From a checkpoint of a small transformer trained on Wikipedia: vocabulary 2048, rotary positions.
MLP neurons of a small language model. Each row is named by its layer, matrix (gate and up: input weights; down: output weights) and neuron, and shows model dimensions 48-111. Each number is 128 + 24 x the weight over its row's rms, rounded and kept within 0 to 255. A neuron's up and down rows have the sign that makes its largest values positive.
After each neuron's rows, "fires before" lists the tokens most often just after its 100 highest values on Wikipedia text that the model never trained on.

L8.gate431 [ 92 135 110 165 120 152 164 107 165 165 128 129 134 122 139  52 165 148 122 140 135 133 153 117 154 102  97 146 178 161 138  88 152  94 152 112 163 136 166 109  93 131 156 121 191 146 104 145 141 117 146 144 169 121  91 165 133 137 107  80 113 121 124 101]
L8.up431 [ 87 133 132 104 128 101 138  84 165 124 108 132  75 105 117  99 135 126 161 122 103  96 108 117 142 124 139 141 136 123 145 155 133  90 180  89 119 133 128 113  85 114  94 135 174 146 136 145 107 103 124 156 142 120 100 104  95 159 110 128 127 106 110 128]
L8.down431 [101 138 114 103 116 115 160  99 122 168 122 134 126 166 109 148 132 168 135 121 132 144 142  97 135  88 102 131 180 117 131 146 101 163 148 133 170 117 113 130 117 145 160 129 123 119 104 119 101 153 143 121 183 112 109 116 173 104  91 109 137  91 117 135]
fires before: "\n", " ", " —", "."

L5.gate152 [111 120 161  82 159  67 153 121 102 126 113 107 164 139 177  91  96  97 133 122 115 134 139 135 146  98  86 167 165 104 124 140 130 159 106 149 160 147 187 124 152 118 143 100 145 119 116 133 200 101 159 152 130 111 148 147 167 135 141 115 145 153 116 116]
L5.up152 [143  94 161 141 176 157 161 153 178 133 114 154 142 128 166 114  72 142 148 129 134 127 144 136 156 171 130 107 149 175 145 142 124 170  82 110 146  98 178  90 154 115 125 125 156 114 112 102 130 145 135 115 139  91 123 131 121 175  90 145 115 104 105 140]
L5.down152 [ 99 132 110 100  92 173  79  88 107 129 152 132 120 126 114 124 136 157 127 135 156 129 101 130 134  86 155  87 152 126 134 134  86 120 142 114 120 149 110 141  93 103 117 118 144 103 140 120 153  98 161 149 162 138 151 131  97  77 130 149 130 138 118 142]
fires before: " ", "\n\n", " The", " It", " In", " S"

L5.gate142 [147 112 155 123 140 148 108 179 135 129 135 136  97 156  82 118 117 138  90 142 130 125 138 155 142  94 106 127 159 140 152 139 116 105 131 112 153 135 126 164 119 143  74 128 144  96 125 152 139 137  85 151  92  74 137 111 136 144 134 125 132 117  74 148]
L5.up142 [119 132 126  94 140 123 137 135  86 113  95 121 120  96 103 141 119 139 112 108 108  98 145 123 137 116 146 149 114 140 143 166 111 141 142 115 127 127 148 105  95 130 199 156 141 143 154 145 110  80 113 148 133 134  94 119 125 136 156 129 110 130 122 116]
L5.down142 [135  95 152 135 131 120 112 109  91 114 154 132 120 148 142  98 118 117 147 159 163 131 137 139  93 111 135  84 167 125 137  97  90 104 124 155 150 166 115 158  79 108 148 110 151 139 108 135 103 109  77 132 111  84 113 102 149 144 145 112 143  80 108  93]
fires before: ",", ")", ".", "7", "–"

L9.gate122 [136 207 164 110 140 172 117 128 119 114 138 159 163 120 154 146  90 186 144 109 141  96  90 117 138 124 140 153  99 151 135 126 105 137  85 131 137  77 152 144 124 169  98 136 167 168 194 111 142 124 123 110 130 110 138 146 163 120 143  99 122 128 116 133]
L9.up122 [130 164 149 120 130 166 160 194 131 145 171 167 118 143 111 147 112 121 124 148 161 157 120 116 128 127  88 135 141 121  95 100 128 111 130 150 124 110 117 159 134 137 103 118 107 120 135 159 113 127 117  81 137 173 138 164 126 139 116 129 136 123 134 149]
L9.down122 [125 142 117 147 110 144 114 168 124 138 144 153 152 134  98 117 112 135 137 126 163 163 136 145 132 128 117 108 171 102  85 156 133 125 163 147 128 124 142 148 131 137 146  89  96 135  48 102 101 144 129 104 141 131 132 148 109 135 100  87 121 167 184 112]
fires before: "ed", "ant", "ing", " the", "red"

L9.gate250 [150 159  84 106 138  92 110 123 130 108 119 133 157 129 114 123 108 141 112 120  82 150 133 133  97 130 143  93  82 118 161 167 109 135 120 104 133 120 110 122 128 113 121 154 196 121 165 143 149 143  98 176 137 131 120 135  95  81  98 130  90 134 106 110]
L9.up250 [116 164 113 141 161 108 112 102 111 146 122 115 143 163 115 118 100  88 108 138 152 128 143 123 153 124 128  85 133 131 163 182 175 127 168 115 180 106  85 149 153 155 147 143 134 112 130 164  99  60  91 143 138 106 106 152 113 141 111 122 101 116 125 121]
L9.down250 [129 107 135 174 129 122 123 137 153 121 142 153 188 153 121 113 138 115 126 142 111 117 110 124 165 157 148 101 118 163 126 128 135 124 109 154 137  84 102 141 136 175 143 105 151 145 156 129 166  88  96 120 114 140 171 142  99 157 111 154 128 130 129 114]
fires before: ")", "-", " |", "–", " –", "),"

L5.gate169 [122 133 135  90 175 126 152  98 128 124 116  98 103 133 136 157 118  88 142 125 130 114  77 117 147 123 142 136 133 128 142 140  97 181 122 159 111 120 156 129 129 129 124 126 178 120 105 104 147 146 168 104 138  95 139 131 126 142 127 172 159 127 116  63]
L5.up169 [146 118 153 106 123 135 105 139 116 127 174 157  93 142 122 112 104 118 130 126 100 127 122 143 184 110 127 167 163 137 164 139  85 129 183 130 105 142 107 110 140 127 127 132 116 119 131 116 147 124 140 135 121 128 145 162 145 164 114 101 140 137 132  90]
L5.down169 [ 96 139 125 122  95 139 124 126 125 157 115 121 142 128 152 147 103 118 118 120 134 126 107 151 182  75 114 118 113 109 146 134 129 125 123  98 150 147 126 157  73 163 109 100 150 169 114 144 127 162 132 184 124 122 134 116 111 162  99 157 143 130 119  84]
fires before: "\n\n", " The", " He", " S"

L8.gate385 [131 118 145 132 101  76 102  95 113 111 121 127 139 124 145 162  89 106 120  99 136 158  64 123 134 106 104 168 131 127 167 127 128 135  87 143  80 133 133 114 129 172 112 134 128 111 128 145 142 165 125 137 115 114 104 108 130 141 138 121 120 125 180  87]
L8.up385 [144 104 167 133 102 117 142 120 156 127 111 149 129 149 117 125 146  80  97 150 103 157  69 134 144 112 159 126 146 106 149 111 135 131 145 185 144 118 106 142 124 190 125  94 153 118 118 142 113 128  76  85 124 131 116 162 120 161 102 159 102 122 137 110]
L8.down385 [ 86 113  75 141 128 101 138 149 105 137 153 143 146 143 127 139 122 129 151 122  93  95 192 144 139 138 157 123 117 111 160 147 153 152 141 127 148 120 134 133 155  74 121 116 107 122 158 140 142  91 146 141 143 160 125 141 114 142 146 139 154 129  82 154]
fires before: "\n", "\n\n"

L8.gate240 [ 98 137 152 145 142 101 157  83 141 140 146 135 137 139 102 113 198 137 119 147 126 137 111  91 121  85 149 168 154 120 126 102  99 158  99 114 146 137 185 106 139 149 150 138 158 141 165 158 129 160 119 157 108 118 110 109 156 130 124 134 126 165 124  72]
L8.up240 [112 114 138 141 104 148 174 124  91 130 129 114 104 124 151 125 135  68 181 148 183 119 119  90 101 102 170 145 126 103 152 143 179 129  70  75 143 102 133  96 169  78 155 132 128  93 120 152 138 110  94 113 130 132 140 131 185 120 136 101 163  93 114 128]
L8.down240 [ 95 153 123 132 104 121 123 123 130 159 142 155 159 111  92 140  98 122 194 147 138 131 122  83  88  92 171 146 108  92 115 115 152 120  91 112  92 105 134 124 161  91 160 129 104  83  94 118 153 112 144 119 133 133 103 136 152 149 126 113 119 126 132 115]
fires before: "2", "1"

L2.gate210 [135 134 144 112 132 149 108 121 119 114 151 159 118 106 157 168 115 145 136  98 135 111 141 158 142  89 109 114 177 116 155 122  85 143 130  99  99 121 126  92 133 182 125 109 134 107 104 104 153 102 146 125 124 169 187 144 124 113 164  97 111 136 151  93]
L2.up210 [112 147  96  80 158 112  86 130 119 173  98  81  96 111 138 123 108 149 140 129 141 117 131  93 118 162 116 102 121 121 167 140 112 117 126 176 130 115 133 121 121  97 133 158 161 122 148  84 140 123 148 153  80 145  99 136  85 133  88 149 153 101 119 139]
L2.down210 [ 89 144 167 100 108 134 125 127 106 171 124 124 135 155 122 144 132 157 163 105 178 141 116 158 169 120 125 116  97 106 110 127 122 149 142 136 121 126 127 158 101 169 132 110 150 154 142 122 140  90 132 125 117 132 152 139 122 123 125 103 134 140 118 132]
fires before: "\n\n", " The", " He", " S", " In"

L8.gate77 [147 111 121 136 148 132 136 118  99  86 141 126 177 164 131 156 100 123 135 143 107 152 116 122 118 144 141 118  91 152 139 120 139 149 135 114 173 131 189 128 154 151 106 139 166 112 137 143 148 131 151 137 125  97  90 121 150  77 109  92 127 160 126 142]
L8.up77 [161 138 153 120 155 104 152 110 107 139 156 165 176 124 132 168 158 102 149 100 140 147 127 109  98 143 162 170 118 126 126 110 113 146 173 168 133 135 141 111 110 120 122 155 157  86 128 130 122 101 143 101 144 110 118 137 131 157 169 114 117 162 124 119]
L8.down77 [110  83 128 113 102 107 123 155 137 106  75 179 163 131 108  89 134 141 108 135  85 110 142  99 166 140 117  71 125 105 135 114 137 112 143 144 136 135 127 154 131 103 133 128 102 180 139 113 130 146  84 144 123  98 115 135 151  95 147  96 157 139 128 119]
fires before: "s", "ing"

L5.gate70 [157 129  86 173 130 129 114 187 134 107 139 108 107  97  98 116 164 109 133 128 133 121 175 120 154 147 131 117 109 112 107 112 136 112  85 107 124 181  97 108 126 179  66 116 105 162 138  83 110 111 130 116 130 131 141 117 164 125 167 101 171 115 137 109]
L5.up70 [104 129 137 148  98 132 128 126 104 121 122 113  85 150 134 176 148  96 109 166 144 112 115  87 122 164 132 110 134 140  65 130 158  86 128 115 101 124 179 149 145 161 139 106 135 136 165 133 156  87 101 109 124 104 103 139 145 128 127 107 111 137 131  83]
L5.down70 [126 101 155 148  98 149 126 139 147 125 113 117 140 154 127 121 124 110 114 113 152 116 145  97 140 129 157 110 164 119 149  99 129 161 125  83 131  87  79 150 127 151 102 148 140  98  62 143 136 114  83 101 162 176 139 128 117 127 141 121 119 155 147 119]
fires before: "T", "C", ")", "S", "+", "E"

L5.gate318 [124 129 118 121 106 115 131  79 112 123  92  93 123 129 130 176 149 132 161 164 116 134 125 154 142 109 169 118 141 148 121 154 113 100 122 139 139 116 140  80 154 140 127 160 136 123 164 170 105 173 132 127 144 116 135  88 146  87 107 154 143 148  89  80]
L5.up318 [148 112  97 152 126 150 144 101  99 117 138 111 131 107 135 180 148 109 166 145 156 140 128 145 149  71 114 109 126 123 150 100 144  88 131 137 118 131 163  98 130 155 133 129 131  79 134 137 139 153 143 169 141 119 172 142 126 122 122  91 130 133 118  81]
L5.down318 [140  92 124 152 107 115 161  78  77 122 174 152 158 115 105 140 138 148 120 132 107 147 125 179 133  98 158 122 148 115 122 117 132 141 161 102 109 115 124 159 141  85 133 122 106 145 139 110 151  96 157 103 188 148 157 137 124 137 121 124 105 149 103 105]
fires before: " |", " (", ":", ";", " by", "s"

L9.gate221 [ 95 126 157 147 150 131 123 112 114 122  99 140 126 119 144 103 123  74  80  88  92 106 149 108 116 110 121 132 122 144 141 128 120 135 155 101 134 115 154 165 109 140 150 127 144 124 127 181 149 142  89 130  68 120 110 122 133 106 185 118 136 151 130 129]
L9.up221 [102 100 145 124 125 153 146 121 149 166 147  93 108 152 108  98 131 152  94 128 141 132 104  99 109 128 130 123 111 150 118  88 137 165  86 134 130 118 106 146 112 160 116  93 129 128 119 118  93 126  74  84 113 136 112 145 148  67 118 100 103 115 136 132]
L9.down221 [142 133 115 124 152 120 168 103 151 155 142  79  92 156 139 129 133 137 125 101 151 100 104 134 136 138 116 121 119  91 132 135 143 120 164 145  79 155 179 152 110 101 117 124 151 111 114 154 127 161 162 152 128 148 129 110  95 126 117  99 170 156 149 127]
fires before: "1", " ", "2", "ir"

L5.gate315 [100 119 156  96 135 115 116  77 160 100 105  96 136 166 123 114 147 114  91 128 102 139 109 143 124 127 124 142 135 169  92 138 156 127 114 163 136 112 129 154 112 149 141 139 135 116 170 123 125 143 124 121 136  94 110 111 200 102 145 128 132 169 107  70]
L5.up315 [113 123 174 172 127  98 175 106 121 132 150 125 123 154 137 157 136 126 113 130 168 122 138  65 131 151 130 117 144 112 140  85 165 117 115 113 104 169 161 137 124 133 143 122 134  93 136 120 163  87 145 142 139 140 105 134 154 101 120  89 116 176 114 142]
L5.down315 [116 120 137 160 140 142 126 141  93 108 168 124 119 127 126  93 128 102 143 139 195  78 117 110 105 137  94 133 149 121 128  94 144 131 140 143  61 149 147 117 135 116 151  85 176 120 155 119 134 113 151 155 138 168 143 130 137 106 107  91 138 144 118 141]
fires before: " |", " ", "s", "T", " the", " ("

L8.gate102 [112 101 130 112 139 111 144 137 114  86 169 144 121 166 108  78  81 111 108 123  72 156 118 143 150 115 116 151 153 127 138 129 143 113 110 117 112 134 140 138  85 119 137  99 179 174 116  94 112 123  87 136 140 129 138 132 132 113 115 110 120  98  81  97]
L8.up102 [104 120 115 116 123 114 132  99 141 100 162 127 146  87 159 135  86 159 140 146 101 124 146 163 172  99 111  70 155 104 164 143 120 140 145 119 161 133 138 119 112 108 145 113 149 131  81 136 143 116 158 151 154 141 149 119  97 100 104 131 104 123 105  97]
L8.down102 [134 121  96 102 104 134 125  91 122 148 116 160 118 154 125 148 155 130 130 149 119 101 134  91 140 123 123 146 127 118 136 109 103 152 158 150 154  66 131 126 110 112 149 132 119 119 134 160 123 148 128 133 122  89  94 142 113 190 170 152 148  92 149 116]
fires before: " ", "\n", " .", " −"

L8.gate289 [132 119 112 149 171 121  93 132 168 139  90 102 169 103 133 147 129 108 137 121 151 122 136 156 133 164 102 102 117 132 149 155 142 141 109 110  93  80 131 129 143 109 130 113 113  95  98 177  96 132 142 122 163 155 112 122 166 118 144  94 148 124 135 114]
L8.up289 [150 103 144  82 143 139 143 144 122 125 160 149 131 111 112 144 143 137 140  77 104 117 160 136 141  96 114 141 139 107 103 158 123 167 111 165 144 122 139 118 152 163 105 121  95  87 142 140 157 120 114 116 163 111 147 117 148 116 167 108 141 111 141  89]
L8.down289 [105 116 100 122 121 128 145  94 178 142 127 117 111 148 139 140 106 132 101 159  75 101  72 136 129 117 128 166 140 108 132 125 141 138 151 120 127 118 110 135 102 139 128  63 164 157  63  88 105 128 151  92 146 137 117 164  85 101 128 188 140  90 139 147]
fires before: " |", " ", ":", "–"

L8.gate237 [108 127 137 171 127 104 128  96  77 124 111 152 130 189 131  95 131 125 147 137 167 134 145 128 203 152 113 124 147 141 143 140 164 130 124 117 128 163 109 116 128 149 105  99 137 119 109 124 109 116 153 129 105 149 123 132 132 114 116  98 125 131 112 137]
L8.up237 [110 104 114 133 123 162  90 168 187 153 141 139 121 133 126  99 107 108 147 113  76 109 123 123 150 128 137 119 110 153 150 143 134 106 147 188 118  96 110 140  88 138 163 131 139 117 118  54 139 119 165 134 123 130 115 159 123 115 149 120 115 114 152  99]
L8.down237 [113 107 102 155 149 102  99 128 131 134 124 142 187 148 121 139 126 129 113 116 136 110 147 159 140 109  96  93 132 126 173 129 155 152  86 113 132 122 126 117 111 108 100 136 147 129 147 155 130 155  85 133 130 117 123  92 112 108 164 148 122 161 115 156]
fires before: "–", "\n", " ", "\n\n"

L3.gate21 [105 123 115 109 133 150 142  69 139  92 123 148 119 117 118  81  78 133 111 157 161 136 103 122 126 129 127 113 139 132 148 123 187 114  68 127 133 100 151 121 108 142 118 188 141 132 139  79 103 120 133 129 131 154  85 128 199 142 160 145 146 148 125 129]
L3.up21 [115 105  59 121  90 132 134 165 132  74  82 115 163 166 125 140 110 125  97 114 110 142  97 107 123 130 136  91 152 132 106 103 165 131  76 134 120 152 146 116 108 122  96  99 140 171 131  88 122 162 138 134 113 114 111 136 148 124 169 129 138 129 126 130]
L3.down21 [156 114 180 157 124 181 132 112 119 138 112 117 148 164 110 133 147 116 108 116 120 136 113 108 109 102 118 172 149 146 122  99 172 160  88 104 125 157 123 124 127  77 140 158 121 130 168 115 115 121 152 141 123 149 124  78  96 118 153  81 114 140 103 135]
fires before: ":", " a", " |", " an", "T"

L9.gate368 [171 134  87 100 145 130 127 108 100 145 153  93 133 108 138 139 133 105 118 109  84 121  97 156 122 142 151 129 135 128 158 137 111 143 110 108 137 148 158 130 129 129 111 109 110 114 129 167 122 152 104 145 123 128 140 118 135 135 177 130 145 109 175 105]
L9.up368 [128 112  83 168 164 143  99  87 105 118 157 107  94  87  87  90 152  94 131 130 108 138 144 118 110 142 137  99 153 144 110  78 119 117 118  94  95 141 112 102 102 173 162 151  94 136 115 140 149 162 144 131 114 163 117 131 129 134 123 132 126 132 123 101]
L9.down368 [134 144 153 136 137 109 128 148 133 176 121 158 111 153 135 137 101 157 163 112 123 131 138 112 116 116 143 137 116 143 135 134  91 116  99 114 183 173 124 120 147 170 114 123  83 144 116 109 137 103 127 145 158 142 101 147 133  93 141 150 136 126  67 116]
fires before: "1", "2"

L3.gate2 [146  91 177 158  83 154 115 144 119 113 172 172 124 150 137 103 134 123  92 139 132 104 138 142 125 131 138 142 163  65 155 136 111 131 139 130 130  88 123 141 111 134 121 124 184  77 174 168 117  81 139 137 148  80  93 137 123 138 150 164 106 118 126 124]
L3.up2 [138  96  98 142 131 138 125 106 176 112 130 137 107 139 140 119 106 109 126 189 131  92 146 182 115 152 131 112  45 129 125 156 133 143 175 140 157 127 132 122 123 121 149 132 135 123 135 126 147 114 111 137 108 108  97 166 105 165 106 143 119 119 102 152]
L3.down2 [101 122 100 105 148 146 127 126 116 152 147 135 110 125 133 133 154 174 103 137 194 138 110 132 123 152 143 114 137  99 117 123 119 112 115 151 100 123 143 113 151 187 107  72 117 133 115 134 152 135 190 113 128 119 160 109  91 129 135 144 129 138 122  96]
fires before: ".", ",", " and", " in", " of"

L8.gate144 [152 104 131 165 106  93 142 109  77 119 138 140 140 127 113 140 111 131 134 116 120 107 126 146  99 111 130 136 122 155 131 171 159 173 129 109 155 126 113 124 124 148 105 160 141 111 151 161 155 166 123 114 130 153  64 134 184 141 144 119 193  98 146 102]
L8.up144 [123 109 121 131 144 123 104 117 121 143  96 120 125 118 108 135 144 113 177 105 117 113 102 100 178 109 102 108 131 120 145  88 142  99 102 171 134 146 127 126 108 138 133  99 111 131 144 162 136 132  90 123 138 131 127 146 125 127 151  83 134 103 144  89]
L8.down144 [ 96 126 142 126 141 103  83 123 113 139 138 110  83  76 125 143 115  96 169  87 146 115  97 121 158 124 122 181 102  86 146 120 187 139 113 122 146 137 109 134 140 167 131 121 111 135 115 140 119 125 143 132 150  77 113 124 136 146  61 141 131 157  73 109]
fires before: "1", "2", " the", "ents"

L3.gate18 [128 117  87 114 140  98  91 120 103 104 125 106 169 131 103  83 134 114 132 103 164 149 105 159 141 140 155 164 129 121 114 129 132 132 105 125  89 155 122 136 143 110 127 147 151 116 121 103 104 138 114  57  94 129 138 134 126 107 108  87 130 154 103  89]
L3.up18 [132 117 111 126 130 112 115 120 144 117 156 112 152 148  92  92 117 117 140 145  99 139 137 161 133 123 124  92 144 138 115 193 102 128 136 132 138 156 108 110 105 119 104 165 129  97 123  93 126 119 144 113  99 108 100 160 127 121 159 128 119  98 106 164]
L3.down18 [110 121 149 115  92 156 109 134 133 135 104 139 143 162 169 147 184 135 103 106 168 127 167 102 124 137 130 132 156 127 137 111 139 106 153 168 150  78 133 127 144 138  99 106  87 182 127 140 153  98 161 129 142 104 138 125 116 161  90 131 146 129  93 109]
fires before: " |", ".", ")", ",", ":", " ("

L2.gate289 [119 137 116 207 122  98 114 136 142 109 120  72  95 105 117 143 154 149 110  62 118 151 138 124 170 134 133 118 124 123 125 119 132 104  92 101 136 131 162 103 134 142  78 150 132 163 151 134 136  74 104 134 103 126 107 117 161 131 125 124 165 127 127 146]
L2.up289 [125  98 118 139 130 149 127 101 160 110 129 129 112 102 151 142 163 149  99 109 154 140 114 117 131 135  68 127  91 120 209 149 120 116 105 149 109 120 139 147 144 111 132 142 150  99 130 125 114 130 123  98 158 130 104 132  77 121 135 101 108 133 160 139]
L2.down289 [124 168 131 129 129 138 133 121 136 133 151 118 157 109 120 136 139 154 162  99 111 150 140 118 124 120 163 165 114  69 150 138 146 114  87  81 146  78 135 107 125 117 111  95 168  86 209 130 163 115 113 154 126 113 153 134 172 111 119 139 129 121 135 154]
fires before: "ar", " |", ":", "==", "als", "les"

L9.gate382 [124 110 133 110 154 155 127 125 118 124 126 145 141 121 163 123 103 135 104 152 136 121 155 145 149 113  98 108 134 119 164 114  93 117  73 129 140 133 149 111 103 107 126 131 170 128 157 120 138 139 129  97  78 118  78 112 109 108 193 134 124 126 106 172]
L9.up382 [ 78 137  91 132 137 109  89 139 140 122 100 147  68  84 137 104 160  95 147 150 152 148 167 114 140 112 137 155 117 124 129 171 113  98 149 127 130 129 169  78 133  98 115 101 139 130 129 148 156 121 119 108 142 116 116 139 108 122 123 161 145 130 127 122]
L9.down382 [132 142 107 128 119 158  97 122 121 114 156 144 161 184  99 141 124 103 123 152 124 143 146 114 155 138 121 126  83 151  86 148 109  89 126 117 153 164 150 129 122 142 110 120 115 105  68 118 143 155 142 117 110 110 128  92 136 151  87 126 129 124  93  84]
fires before: ".", ",", " of", "ough", "or"

L8.gate293 [119  79 137 116 103 108 128  80 111 121 116 109 204 154 136 163 120 122 140 125  86 127 100 150 136 116 129 101 158 172 109 157  80 162 136 113 115  97 127 125 127  96 115 140 122 131 121 135 143 130 162 103  92 132 137  99 115  91 108 121 147 130  97 142]
L8.up293 [163 104 146 120  93 167  94  89 130 161 162 103 141 119  99 171 100 146  98 124 130 126 153 163 110 153 127 143 118 124 132 149 153 119 148 106 118 166 128 153 139 112 142 143 141 134 151 115 170  76 142 160  86  97 143 136 117 144 169 139 117 122 117 129]
L8.down293 [134 196 161 159 165 153  77 106 140 126 163 127 141 133 113 153 133 149 174 111 158  80 160  79 147 119 149 155  95 112 100  79 142 147 161  75 129  98 115 161 115 142 124 158 143 137 149 142  88 125  95 108 125 135 130 110 126 163 155 131 125  97 107 140]
fires before: "s", "ent", "ory", "a", "ect"

L2.gate132 [120 194 122 171  94 128 142 134 150 103 143 103 104 106 102 112 162 117 106 137 102 145 143 144 145 168 142 172 155 159 154  98 133 125 140 112 146  93 139 172  64 130 144 122 111 137 169 122 114  53 103 129 124 125  85 136 103 128 157 141 141 110 108 128]
L2.up132 [128 138 132  91 130 153 180 118 115 157 110 145 164 163 125 133 125 119 119 169 127 119 134  91 120  64 136 123  47 102 138  94 165 126 124 106 131 131 108 124 114 119 132 124 127 116 124 142 133 125 119 107 135  91 125 150 140 146 130 135 129  98 189 117]
L2.down132 [ 92 122 120 111 122 177 154  96 155 123 130  98 154 157  82 116 155  98 174 172 142 121 121 139 134 115  83 102 141  94 136 160 134 138 129 167 132  88 150 118 110 124 156 123 121 114 123 144 101  86 114 177 145 161 152 107 121 149  89 109 134 135 105 128]
fires before: " |", "–", "\n", "″", ")", ":"

L5.gate54 [157 135 125 150 156 136 122 141 116  98 116 138 159 140  72 112 105 110 142 108 127 133 128  97 102 141 124  90 136 131 110 130 151 104  66  92 154 151  91 156 159 159 131 152 140 142 118 117  85 121 122 149 115 117 142 133 168 129 137 153 118  66  99  83]
L5.up54 [ 81 166 160 109 111 108 113 147 150 143  97 135 165 112 142 132 150 127 121 100 138 143 129 130  89 150 138 133 134 127 126 120 138 120  72 152 154 169  95 112 127 168 129 123 140 142 128 100 116  73 130 158 131 133 130 127 181 135 106 111 143 127  79 103]
L5.down54 [125 123 131 139  94 100 126 118 119 137 129  84 141 131 100 142 122 136 122 110 133 113 119 117 115 124 116  59 161 150 169 149 145 156 139 146  92 154  77  98 127 154 141 160 159 118 119 118 116  98 133 177 126 123 154  82  83 144 189 132 133 105 102  98]
fires before: "C", " /", ":", ")", "+", " a"

L9.gate36 [142 138 113  98 133 113 143 159 135  81  93 121 123 139 124 150  95 142 153 125  79 112 141 127  98 141  98  97 124 106 163 156 138 136 150 160 168 112 141 163 130 133 118 138 150 100 144 130 158 122  97 146 126 136 153 126 111 150 145  97  84 147 146 145]
L9.up36 [ 80 138 147 109 161 129 140 120  96  90 116 106 134 153 110 184 124  84 158 136 117 158 144 139 142 136 146 148 108 125 146 161 137 159 135 136  94 113 140 155 144 112 141 148 116 104 122 123 153 118 149 118 149 114 152 134 121 182  93 115 144 139 108  90]
L9.down36 [138 146  89 131 110 117  84 117 106 163 106 138 121 133 123 132 130 109 153 154 147 102 169 139  99 115 147 147 166 143 111 149 110 152 119 120  55 121 128 142  88 147 114  97 116 137 116  68  98 115 144 110 124 133 151 107 138 107 123 155 160 107 128 119]
fires before: " |", ",", "g", ")"

L3.gate133 [115 107 114 128 135 107 115 123 145 114 119  98 132 122 117  91 117 116 109 134 108 134 112 117 118 152  89 108 102 102 122 133 157 108  72 128 135 133 148 106 120 134  70 126 172 135 154 132  82 143 146 151  91 133  87 128 171 100 117 117 144 107 113 165]
L3.up133 [123 138 115 108 136 130 187 165  86 125 123 111 166 132 115 144 143 114 138  90 126 126 131 105 187 122 125 101 126 113 148 137 123 125  82 143 115 180 164  90 107 161 100 125 151 145 123  88 100  83 119 133 116 120  98 117 132  98 132 139 111 102 148 124]
L3.down133 [128 155 158 129 108 127 150 141 129 108 115 110 164 127  99 112 108 152 102  73 104 159 142  95 113 142 114  98 135 142 174 133 185 131  72 116 130 172 143 102 136 127 104 113 102 119  91 123 121 130 144 158 120 121  95  93 152 114 165 104 143 135 123 109]
fires before: ":", "\n", " a", "C", "+", "T"

L9.gate144 [168 154  85 123 106 158 116  65 123 108 101 129 102 140 153 100  69 164 130 115 112 121 143 118 176 156 128 103 146 137 122 179 160 123 104 132 129  90 148 130  82 138 119 123 145 132 188 105 135 125 133 164 123 108 105 137 146 135 106 163 126  97  91 139]
L9.up144 [123 129 118 148 125 135 115 120 179 147 153 115 168  57 139 132 122 141 108 131  81  61 119 128 155 139 151  86 124 123 127 133 102 120  75 108 132 120  97 101 113 134 163 102 122 119 117 117 114  90 120 131 124 113 110 133 124 141 119  65 125 164 112 107]
L9.down144 [ 85 129 106 150 116 153 150 100 139 140 146 101 112 147 144 132  89 170 130 131 142 133 130 123 105 130 101 119 169 115 121 117  94 147 144 137 107 115 137 142 104 139 172 103 151 132 237 121 157 145 125 146 118 120 132 141 122 141 113 153  99 136  86 104]
fires before: " by", " in", " |", " and", " to", " for"

L5.gate235 [124 129  89 157 120 124 110 117 130 115  89 107 111  91 150 111 131 123  77 122 112  99 111 120 167 177 129 116 101 173 158 102 127 164  89  88 161 113 146 120 100 116 107 120 140 139 157 155 117  85 137 139 121 144  94 132 149 120 137 116 157 135  98 109]
L5.up235 [110 115 132 144 101 139 118 134 141 119  57 145 142 166 155 132  95 125 119 128 103 126 132  86 105 146  95 135  97 115 137  96 132 135 152 161 143 143 178 108 127 111 135 135 119  99 147 159 109 105 154 124 132 161 119  81  99 139 147 107 142 155 131 138]
L5.down235 [115 131 173 122 105 123 164 168 136  92  99 125 113 162 161 126  70 130 101  86 112 152 110 109  98 109  90 130  98 109 141 135 133 143 190 132 130 122 136  98 126 129 122 134  87  89  80 150 123  87 146 160 102 166 141  93 101  94 131 135 148 144 123 111]
fires before: ":", " |", "\n", " P"

L2.gate305 [116 153  98 142 175  96 130  99 171 126 118 149 128  92 125 147 127 152 124 145 130  80 177  92 143 116 125 121 168 129 151 102 164 141 119  87 129 128 105 134 122 157 110 130 100 112 107 138 151 116 129 147 133 152 152 172 148 131 134 144 156 135 121 108]
L2.up305 [ 85 137 112 110 111 141  95 139 141 112 121 129 148 158 149 154 175  69 161 145 134 103 150 127 129  86 135 141 153 117 137 134 129 145 180 108 115 157 100 143 131 134 125  91 144 138 102 103 121 139 140 158 136 101 136 121 106 107 187 152 142 136 151 109]
L2.down305 [140  88 168 108  89 119 113 145 150 134 125 138 147 145 125 128 134 145 177 115 117  97 115 148 127 113 167 137  90 132 152 138 121 138  83  81 174 107 129 143 117  72 139 137 100 140  92 121 103 108 125 138 121 122 125 150 140 148 111 125 134 125 147 144]
fires before: "\n", "\n\n"